Part of a small language model's weights: 13 layers.
MLP neurons of a small language model. Each row is named by its layer, matrix (up: input weights) and neuron, and shows model dimensions 32-159. Each number is 128 + 32 x the weight over its row's rms, rounded and kept within 0 to 255. Numbers have three digits each.
A block is one neuron, or neurons of one layer that tend to fire together. After each block is what it responds to, as a language model described it from the Wikipedia text at the highest values.

L5.up683:144049114145106181113129102129160082078149130135133062105106131140162108130147130202108153090131100161141165153121160116115127073193130134087069184122131147160122215086097183114075122119150094119121121094118109116102148115107112147079143107178112109148097122108151090083132125138117126141138119070136123131121155153150119109132176129185131122138148111145108112135154140136083129089135
L5.up812:130139076082083049114099123127119142158098139169155151084152141112173151088198100092136111127140151148063201190161136122127043151125205117108099098085151124143118112090123079131146058135131163129116082129128103171149151099115141136113100132102167125138130115147148158090148092170138145167156085135151066098102122131087104120138147126131146143141150169108075143095137094143065132104116
L5.up832:158205112078156006121110127110126122138133145090055109134162096094151094171119059111136114110094144142107090164114061119102130138145151135055103153154105167117122093074203050166154154163170150106112139112152194132128150129119136121084116148111148136155100175134143174112090105128181139128086123110126106127137116106121071138107135099168096127135139140172134088154096098136058101063143
L5.up2041:151126110126096145136119175123149112158098180076093110135149159090127135123116116115131190127135138161121152169136120071081103138107115156118139139141121171181147138132152130059174169031165170146100118121146147174134074131127137128126057103119094164088169156117064143131115106142123066086082173098166165147090132122224110146111139063081130115145101143132117102106124107197123119119220
Description: Abbreviation periods, word pieces

L5.up929:149146205125127114098123135109143134059149123124124135200041065128088131079088128141115111136099132212173120129094107114129151098098143166091152126110121125158119161142115105096108059154151140133158129119093141163123159084166136150109151135163139159136119170155069113144156155108066118119107096118193162131184120067099133129124188141133152141087075071123077159115138125109106110081133
L5.up1400:139139132138084093136103081136142176117095080089135101111131099116094109108105166100111142193124112075109147063172083121159120102126130127092103169143142114154132156113148128173131147141210043132161125085182148098146136142035083090149174099114174146187149111139143083123118147175152134084119085020140129126123130103036108099156152162188123128149109141076117147111088062147155123070121
L5.up1642:121116161118152162150109135136167140092116104125140157138124189150138137174126169118042151204143181096111204102093090130117122136169127140055115080104133104152097168148141123157170118151166127105112139147166128105126111122237129166128099184139100145166110095132130161127136127122171185065072149074133148120111136144111090101122186127177207094147117100157102141152077147133112134139104
L5.up1654:126144187147148110174127126126144148150126083071141185170093151145129137141091146083169153155115138108113062103084082138173148114145146170125178098095060108187116153112138101183160138125128129101122139128189160123154146120144128104123146172080114119203112119107136128120114115066135133148071140119146165125113164129126107072154145201227128210147149136109096134153064131073091191112137
Description: Section/paragraph boundary tokens

L5.up537:063141098170110121188127080123173100112147132137056097130137132156115140101118144203114061173075138118067095158094150117148149135076125175120109091145116106153113108114134105129065158173166113108133142140174149125126084129119146125146141092195068110115093120137110160147119133102131144146155159127092109111122152100143116154166114134082150108117137120144098118117140110092110145142180
L5.up1087:144147123136148146161115091112126142110147121105113137117121142180124125127230153103132111108115127115133130171156089170121200117158108150119109181117156170178115145139123120152113162163099090155118139159119114053170118123129130112105122113150118155085093116069125158120082208078165111128113184166077172119147151129187125145157113119160164114105120113108186116123111174065078131131164
L5.up1300:138135066136073139161184118087187151172150090097129130114104172164104149103113143118124084197195111111109123117117124142087135149144121143148140137122084170103097094127123095112122142176158167078115148078179140145171129121110135130147171165163147117152109137141123214188102102136141116113174127135113148111141146130106169112146097118113173115120160095178118144169151218127125149124091
L5.up1680:161155142144151146170101131107172093162177157115110108070103106147117092117190169190154116129143136120138071117156152115092115115112145126136118125169128156146189146133145111146150153143112150148097095113155116109175131109121051133101158156125205124123122107137159180126231087107088063079142161100087138136149114085114141133137135092089117099129149166135084133204129129112041114166098
Description: Interrupter after "and"

L2.up93:154072178107150102142090147120127134093120130189141132163138163073138150151124138152176132150132120105140090141109097110138136084108173123130086198093198101136102139119126171126126135101151124109191123143121185148141117208140172165128144125201159101129142141156136106142085112085110112210176216190113093152178135107214105172137124109183128198072121156154131178122168149132215101095117
L2.up741:133103121114115081087114149124123144170105155123083117162138103059120152138117123112089151121104180152176100130154140136150131121083145122098127195116188133117103147102132151082109114127086063112168152066170153039197115124137143168156165118140131083123129159141115109220105145130126084137101103152080157135147113116166119127117148155159141184106065014167146183113138130049098116115104
Description: And before parenthetical commas

L6.up370:130171135188146092153158130115152127156098172123138059160144134143168144106116146149113132144103055120147145158144097173201190125147160127085184189098153087127119131127139149128141095160122178064093168152145151117152132123117161099175111112120002121109124130171154115081157114147117124166155160095095202157171162141122129111088095072162133129048123146147126120187091115132176149126123
L6.up378:102087104148152097110112134124150139143055135116169135054087147169128108160086189113101142122151166100073139131141089083076092158106097209162110161146116165137118099104119142130142146160088230110142134093096165155095074124105104102079189086127085159099114123157146096148135166141099095140115197137111086148110162109124119183103072112181178077068154119101122110106150135101125133139127
L6.up481:178073117137115143114127179110084152114130099104151129125099112103136156142120121106111135124140144105140144096097151133166086155114081117103105129136124122170170123097124078168110136080153128122127124092101159102159126138170130135169159155160079118119101158192043099145084159121063107148171179051105135070138103134149130130128090133120106149120072106118097115170172072152141114071117
L6.up839:131118126081131035109104144160157120117198207088145122175086193121064098161117125088163161134138157106053127116129101121136091119105126116111143172184084106141157117120127154127143014096162118140128115106090119148118180122162179157160172146108128152078103128108135126113106177041140141164074155140149162129147113152111067183100167066149148180138183076090179114073099117118110098093160
L6.up1269:124123112172161071133114120142198126116076119105061098140106155104155201126157140172092153182120143161111125126155088192104142115155115104172091132169099125157097184112101139131088100140101125160176135096131126170146172113117064077122145103092093146125184117102125074141157149108134183148165131122169144072200104102206147121108112118085105136109108120100094134088145141185102101134131
L6.up1618:196131150095164098134123161117109155139157108057137102136161152123068202111149146115073128127161105129139140131163149081075152093112066155156152137175105139155141127121116055166178119084090125133104107155132146096132165137101101085172155121099153177121100091161084131123083161146123121178115110129121131120141112140108119187127075054132169135100090122154126151143095144193128166148184
L6.up2216:104114128116108070125074126204130163101169090128134109132132097082158087129120141089086129099128183109171129055145109118063127192123138119155175131221100099095115145151195114134112149097156111145107110113136179163151116157139059062152117138137091099111144166111055138132105128191154041092157145075130150124216115126112083169145112129100115110116145151112110159143085172108117107163146
L6.up2252:161118133128157160127168118127117184140070086130122088118146129151154150115079154166126130120155139150136123142098125107113105131139058146127184119157150156219108137142117089133100063131121105171102136150143084133078133124084108119138144126111127129151187219130111104082183125139112162136121172153132100151137121153160098143193112102120034108173133076118131112105168092124154072158135
Description: Mid-word subword fragments

L5.up42:128107111136065181121094122067091194000191141121171131067151140101165131151107102112143153120205179146137132111132147132129125157193154152044117125155097087122069129136110018079107099122125145149143154080124120157123113145109120109174148104135148114102139135114135139131149144126106082136157120103078101141148177111135092157121170143169110068154124122128103123180126153154120150114188
L5.up672:082095164135157142088151139181109179062169134116126160144148127123146151137178057144141167146150108170141109114174136066052099119137108183151125145167128164136130111084099078124123092099141165218150156130126116134168099147180126060132102085157040101105118131099085144122162175131107107129153152127159105141076119164121112161122136119063119128123103150100147141164132104145155145127131
L5.up688:125166122132065088146115102169131153085066110151108129104151120044150082132144101134101144152127103128165117085119128071156084132167153108126098107107156123150109080065162136144121111101113143123105145154091178136129141067101108091135109102125011229179116204081142195120185117112146070108127152156152107160218121091115163081161121127116170160114076126081110122122135130118121098177152
L5.up1111:120097146155150152155098118221132157145107168145126134112120133108124093115144210087146167089185108147176100107196096069114073105072147077093064153191121128166117130154090167150086128159077141154164126111147089109133149113153114085109160141176148097103141117151109076150096185112162073123169130120093151047113122123116075108118182192100167160152128081101122119157139090115113104172137
Description: Mid-word fragments

L5.up712:090077108123171142086120094123091098149173134082141101095118146166136151161137134170166163113081104130128129148101114115154139085146116073114139104111144056087226143157148105166122082158181122117134158068160146129154129100102108124124170155109127136139167163132121121115105133131132079130093153160131115154120089123105136122151115121112126149053133097117084144081118130123108226103162
L5.up1476:114208153142060153112093123112140199098091116190135099111105149056199121112116107129130149148161124116141108097162146109114139141098109153126225119169118098169143146177139084117134089132118163058127140206197115129105110098124132160190085117143104118128151134172152128129073094111123116147157118142124110099143173127130084135135189120150198144178145138115089094193103188098156103123121
L5.up1948:135101105107089139112165117110140084106128152143108097110145134140054136116119109086043073138158061098083162147044059076163142128110062107125142146135170150155161124102110133124104123159179083113142120067148172132071181075116155097134188096104131106108123110142113060158121105188070103184122082094141099141060095133164181116142130088092143085107129110188061094127123088130129051131103
L5.up2142:144110157171092163109140146130131169119126143206094125132205168142134118124088155159102127095169036129145143128158156096136132111143071076116176135187181123121146125198157107117251071140122166105149125123102113083133142105076125107164160116122166108144090118134136101119093112144100140150160123118187134138099158109114122115083150115136137104083128079147024148073141154123139090140138
Description: Head noun ending phrase

L6.up310:063090137121130115154109113105111160121104121158150074135105049042059114140196070136108153098157075184144227114134170133135106113100119123079098155135110121164185111167119133180100131134145098046177150089126090184129137175170118136146088067154094129124059177130143087141201190170138137098159166147115123115130100068114114160121181141092171130084157133125114087147139102118148126017152
L6.up486:132122161129163136099080164086175107120134115158103124145114081079161103150112116154155134145128107174116160138095138111047194132129134119134082149146127107127126096181175148199132101147117109140104125083136184109122072161157151140166104108210097130108115203172123121157133153104107123106163205135098119154109187162156119168190229157110169141078105112070157108137141121118103143147135
L6.up915:107118144141161134089088194131065192140149090133099128069103074096103130168136153129076156146113094135158112154134129043177123136160115087133105087094141182141108115127136104126099118096097163126135112127072159068121156159182127132089161157114072076112089133119078151065150113141129063102114160166144180155142115115035091137137141130106130118102132126081059116106170101085123155059144
L6.up1367:169143216164116155102129127123125126124055077081117127158152150150127124157088165138078113154117121124119170130083087123181115147124142123089144070147067139140121180092181186156127117154133079109108141115162102124118131114137166083097142088107156124207133075142142054105107107062146136098159156138121131098108162103164125111089158117243117174148121142115127097118107097134111147091123
L6.up1826:057118109092116102137137074126127113149129157170186172105131073077113171151074112131126121078134067148108164120059110139101165126117134098120154101125112162112124088193127077154156078151148120129113118116041171107067122163167160147095114135147114151109109143149178167105132130161199139136120141123141156166163147063119146125122146150140152175108111102086149135170147119122089174073076
L6.up1943:139136145177128133141173111112140145092120099095114177152099145145116132147153172161147104126109112133167165083144079120153153176170131098093150111142120127144132168177204107177135123115159095130125175126142072111099139148131131075106123121150119141160106096108109143124140141106148126112109189168155127136148149151112081168062165152218153206148128061078152064099073154099124178093140
L6.up2034:114130171159111109122138107116208152123107089116129161165101185138106111160115155111127103161096089134035234112085086118158161143150106133122091146086107137168108164182163090143124131118166098091145161136139103099106151137160160115129130132101145135168127099113157127124139110139176143103122122122170124147145163122104105042150148167211115109139111119100137142100050153148108167005103
L6.up2211:122135129128154135121153116102142144177132066101132130112131171137130142130078130085087152129104070091082093113144097129139088146131090155114106100113128086166109075140176190127139122130179153123133110127166125121112123153137167125124109178116127050191124138144131139105144104098112140136110096126122132032099122073118147070119156105130153146152084116131118130108060150048111165076068
Description: Section headings and place names

L5.up423:154095116122130146208112129110143172146111143127115130129158102106163138117167139104098148095164129168099182202120127148135160159167106140118136110173103108177158102134152151135142151080084083076154129112100094129120076159102153139144141102112129165114174196153178093166080124136099132141107116126142100176141145171130151135101143109151126132175147151108065139104100153101125093092129
L5.up696:104162113174141038112125132115147131161107129115170103139144105106086101126086168113090126190193127113151164147084121119111122118133122139160111135117121152128174136072108141141081141147121024150156102127195109072145166099159122136162088130138152095144127134123137132141095154148124097158069127129112094118102128144142125070134166116140134109084117088087130108150103164105098089143160
L5.up1312:123098156085140085135185221081136116082089135156102096174109154125112107120009175120165127110147138137156093172119101159112133137064066142057142132129152073103095107149155150134143078159122128133174106134152164050112141089117146092218172130101148108135146124161121138087139107140132136135156070121161160115117139135059141140137153114078102128104104143132040125098121124100144032166133
L5.up1624:160118149170153117091124088138067124139102139112128152105159133124172094121132166175127123146153124136156195070086082129121132103139060147070134118139177165073155097128114057128098130150128098128156146176100160122137122132108121146165163146178119164203139075153117085117061100145113133103040137099079099081140178136163135133099165123110073124162127136067148139100125032130117160167145
Description: Word-final agent suffixes

L2.up511:118167106149133122124146141146134108115040097146120104173163139154138122106130092111110129124153012139144159137156097089156149117175131120113086131130173124164122106110161155158143106148117129116150153126099168128079111149151115136165123140116116136137130129115099088113127131156141126115128107142126154073158135130119205026178149184127141096132172150118121152117137133129098121109115
L2.up1427:122186110154136143123110113186183126127039150132126124163152168153131202150097111094153078095121150090171120118065157090130169037107126135126154116126137180133229127126118187150141055118066205133102115068118149105111173156121128097071117125087096106143074148147130117112083094076119051112094133093126140073137170061119129115103111141096110136072060124082180161129092118103126126106126
Description: Word-completing subword pieces

L6.up502:177092105139091102113113201086115193132067118104123147125114150112139125142154121091158126150193097120128128105163174093159112116198106125076235142133167146131120113068148119136255121057025141084145105134130123072092132146099155093130134115116127155118138142115086125177122143120111126129164137119137114169156123098058106141108110128125124157122117103104147134144168140106154142156187
L6.up691:132177152162123114160145144110111148136106176106104139133125080137155134119075169148130112174177133126131104121143150103121119079202111130074207123129189148084123127072166130157192082151125104054138134132175139093130088132155136105161085214144113123136098148137087151135089077103164128171120101107115110104164126139198093109198183125157101132088158113061162089062121186155136073180187
L6.up744:137115143101145112109092141120114150152066111167126097093162089143114127113120124170100096164136106117109126135162144128109118121179093190112171143153152182149185096132154132072175159205158178084099091118137153139159146097133131125078033102145137098127102194119084097073111148163094124119179121130147144125157131101135102109129132127178078155174106123079161097140139254127147155083206
L6.up946:150135104131086142102084165180124173146110110174176120131073109098147112121164123141123122087156072129126107076133107088163092152106098061059164130106176090128210113083145157134158109149094220102154136129110171109069119181149125127171158117121120139156104102111168153138139113156118118134157126131150141077130142122136091125099111143192057088120147176188110115134134152118128068131186
L6.up1300:129140166126133126065103176124080157110093189116152156115165153167144091106113166106147117074130087155157120096153126124173141082132100144139171131153113183133106123153175160170136139111124129060170141119152101118165116145074114175153101097129140080099166147119087116127130127159101120099130120156136180128121131160167094104081105106158134084109150121070124130105111165095136175172170
L6.up1916:177129139135166171055131077091115096123164165137118138097155195181093094103073090158113060080139115107135082136129019121157155117114119156163211139170105124113167147160179135149161121171169150154081169113130148147106147111138086135160089148071137135130135120149084143138127124177153083153144107165135071114117107134201140138044106102186134143139133172158152099095131190139098183180093
L6.up2082:109120164130024130123178167140112185113135121131123146136114137133130111076106118217148133099127087160088134101150108161183120205171104070137104166117124077174202127126091088151096086120157170137167130100139113144141144170090134082111092094087118105199121124144119054098102162090145134081112144139149124173133192123101178089134095146124139143103127140127062046144161090072078029055205
L6.up2205:117154118125113098134111159131101143108075137156110188107140113154092143158093059189132139136141161083180141088200103138141078156180146103152133110120065103079187164157117147128142118115093123156125126066115132145142146159038113133098130109114139159138151136145113126128137099132112086069100103148094131202107112107064093113149163085107062143220132172184199113137165151186124111095168
Description: Partitive head nouns

L2.up1467:119126103133150114130169117098108048088100085137131154099114157163162124160083098146119147152147127126162111063185108121135145192086130122163218181146094135062117137108146171191117122088129149132100147084114121108126165095204119138160139075128092161134144114148136180162079113127125103123160172145146123108140164129111147115109138066146156156152135094094161123072139203089151167137070
L2.up1555:146128111157138081155146099112137134100151152127151111157078125134122139118125143150182126093141170102171129122103090089134115111170143146134121106123102098157122153136083044133121121112119175112131115156142180138124082141177098134161140080151109146110133134100117090171096156139105120118159148100115107114159128116118085118140129053089086136169111117106130112069160158126153074151151
Description: Headers and mid-word pieces

L5.up262:149127137115072131104133122109107166097168073106112137167066119074162093092138122157122148110137116190123144121108082161153147191184151109130171100129152170124151121207172145117192109128131196135143130149223134098133138119195133098177141122157151143168108086110116061119117122131160111156071205121156144091168160125143142122118165148044122070169178151116089116133155107156147085119128
L5.up436:158124116108093178146148167147156143146152111163142140161101153128099147159147120060129100135115108166138088125107115158129134143104155132147101098109130142195123135105117117168103157184142169153149132117068222120158149147170124169149089157088087144150114126220145125081105159116117141112158103098121149094104141127129144106149109146141119114109116073110094118144071110055118128145138
L5.up813:180112142108117125112140156137176134190142127111051131038139159193137125135117113070125146096102135126140089042113102107135129115125115136129142160138127155149184177062154118175202133126144143117106125147070118123099157089157143155141049133105086096180123117129112140148139113152144117099131132024122135115139129115161133119095138120129140117073170134154094106142122113125126100144108
L5.up2124:124100149108108195029188116111120129106092163158070150161112178139145119117113150110099195121116141113148117133104093164120166118079175158169109098091149138229131140085167158175124169213156118134084050109083174145141202156121097144067035168086071118207154173214108119057090130075165144083075119199107154166153117123140135128126100125111117135119093114140114125124105168118154094156121
Description: Start of multi-token names

L2.up525:137143154131095159091124096138112153142133226094152149085182160120043124146113159153167108109073084109127178184119125063137162098226123149090211110071128150042153090075132080161119123132140143146112106156148224082141140117090078166115116137141071115083137156106109104104109101160125074091094144116141108096134131088145093141138142138128175111165137149102169077146105217107088113149146
L2.up1133:185165157162094130161102139097125154164106215081093116104128116148105177135122134156154118114105131099151112145157203133113134092076117149134138095133141158142142135126122130139136111127148102130199129196143139131099095128150062144154112153184148118133154091120134165131115086135114092129126162148137187105111115126095133170162098118122182080142133153143126133186107192097099166142108
Description: Determiner-led quantity words

L6.up340:165150122147069161156089130148113072104162080134159163152135178117141119128103075119161096131132150117138086105106157158122061144123117081130132156121123093103151143098115116165124110128092115100158090129116081091077063095160156120095120052164093112053146159116133133110149092102165086130155188104144126104220086110108077179110115149101146108098104101089157185147133132103180071132184
L6.up349:140074150139146113137189155131140120105166148139174141088144153099118138069092104100159115157117115129140093124157104136127054147097147104153141154174132096090169144151115158171070133130142122136036095053147134088119145147104133166091108084147141151136081142058154060086126167100144073083150150095121141096209105091140192182086145138092152102080100144110148115125041156128096132130144
L6.up950:105151132154115136127093174123187196122194115136147101132098143118045148099118070161127112103142103085177078128132137151192067122165085121076117139127082066169105142133182183151115132175097135137110133145150109095173118125084133158132133161138069125106079123111134106133164129092163168141137156144100117106088188166163088114109110117109160096153132142128133134081088087141185103119067
L6.up977:127084165124113160107173175146137107097123080153102139110129152155096126117138144029099128112158094110153106162161136126143162137109154144167100130153141127153133126098140142128125166093120095000073081116151174131175129089158124091172188180142112100112072145098087157186119108085167059112167150113183132151144128124111160148108083114102133090141093134112138183103178155139097184134084
L6.up1086:148131108121080085115131113073132156156136180091162140069139084097086145105125084098135103157161144117115097109126145105143129118140136108166113135117129077145144105129165074172114199158092119052138114176134168156137139120144118072075138037147125144144105067190106204180103087130091141162196124109149119110175155127122121139154109154120168079052081108171148184115112167088125143138192
L6.up1123:144181154114134142133139140088173118155137137103092136141119144128125179098161134196122126097118171088079114063135092143141160108118128110159125114153102085125170077116138053193106047124114133127174093165094070170159152141129130086121182149148169119092138158111151113105127117137113114091184120106105157142183169095123144132173102147111108107147221100088134124100160141106089127138143
L6.up1209:145144092127121130136132153098076187101137160076190060178133128105131105138143112116134122055149159134130067089183108059100124125153193107141051135129129056115116113143148092115110164141112131033087110133178158164129131176145111147103148067148000093158133166160139092148127089166096134173144140120156116145159120139126155129053129057128153092169075072104102150160108112140100083119135
L6.up2002:161129115172088168184093143164057110138096135106146123100147118128109118163072139144140113080124140093151113128170208090187136124097121139137109099158113128111184097067107149136099092074117150101113144110112108089158125125136120228158163158214118122131101089113133124124180149154163143162100182132027133162102118101140132136083120183117143132123117130111142137116136118129090119109135
Description: Predictable name-completion fragments

L6.up779:136118141070094129142093104173123145106019105144169125147086095132133100179106097163083147147164127149133148175135109175102096086144181115153089116122146139121114081138121128168107149089153128128099181062158066123103229170153124192168116083137113156114086142086141143131164140112136135184079162188116174153143125140129119124105161086153110131102045209140102116107113138160153158146145
L6.up944:119172148128103109127111169173084119151133107139138136135147116135126088132089125138116130139136148189176135130114111104134165114065123110143068162185157173132108166137112088179132189135098101190109111187088185103147041124106144133148111132127133091159218121108188080084126121098119149159147071106129148093108144107157095158123158121157139129099097097178113104093084077089152145151137
L6.up1002:138143091154128054132120086136081136148128165161185179153159119046080122079152140178091190126099100255191174069147116163146138101139081077101115160146180160136155153137103125108105161086119085138204123088100132138148149152125126110120132090218131166189161087133099132134114152131120120159039157133123160121090133098157176124107126142114083176091091153120167185069165119189221072136139
L6.up1006:163153183123139162107119088109103081146103151115158149176088164127129127163142126135102129162129159166108121142162121169150070121124156146111237080116165101124116112105098128195136127120143136087135097090131106154052193096161141103131138120189120129166190142120114165115094124142162079121142147162123177108141142081122127121171116133097163165062086096074133161159152094142229073118155
L6.up1138:136124164153148161139134115089161179123101133157146097116137141119061156127098101148113118127133075106172111088097094067218123156121197141082144140157096082051117117107173160145092122183128100062157126138086198158020126124151155143175095151144134121134151117175130127094095073143078124138081152142119123136138115159057122166142124128158136157094092076110116094122134068138146141137176
L6.up1292:119115183113091096115120099125091118167099171167157214098054114146103162136139109125158167130154134088134103147150088121125071127159148132084103135091076096083109156095149052084137141081103177113129129160134097060139120051114098111147159057121166085065141122134134119102124056120107148082135102132081148130075122082096149152091192144174121091087057127165090082208138093111103155137182
L6.up1979:197120157116060137140173113154199131020111173143134119170075106064130089096111164133132178112135124098146140134093072125135073147132099152136116159089121066070092140104166074141127107183101142062165124145181133191174170124101152103171146096128123161167201155123114084082190130103097092153130147147199083134130105070164174183176124117123095088092100130142151153179171132187079120134077
L6.up2043:128151155136124133088113079098146158055074150181114195136144025104120128156178127060098170202106134159152093110089122144110185107137122114169150072113125163129104149131161083129072061121073130110066160106132132182163114144154127168085130108153114107186111115131166129134153149112111109120135130139134133110119149135135132165161099091115130230115078103177148107096160162097121092086120
Description: Comma-bracketed "and"

L2.up118:176071136111169082092116121130091160116162127087127135108123134101057107129168105075121044155164116180121077108092121129100086089167119101079137128161088189114164134124130196116100089163138128161082120127167058134123110095124185136156124096218093149156109220102064071105172124128137121076150148152099107110140099135079080126091186128138153138118172106145131108158168152134076055190140
L2.up806:160094114130199141137177132139093107127096154126142128125066087091119139112162109102171120085131158157063105131154143103155116110157110189133133150142144162126139192164104104130104104171093117106118118123132144157215106117155134137091111113136076083121180142129145072154122138111105107179101088114066123156143129096142167165098161102168208153084114098073162128133102101170084094112090
Description: Sur- and mid-word pieces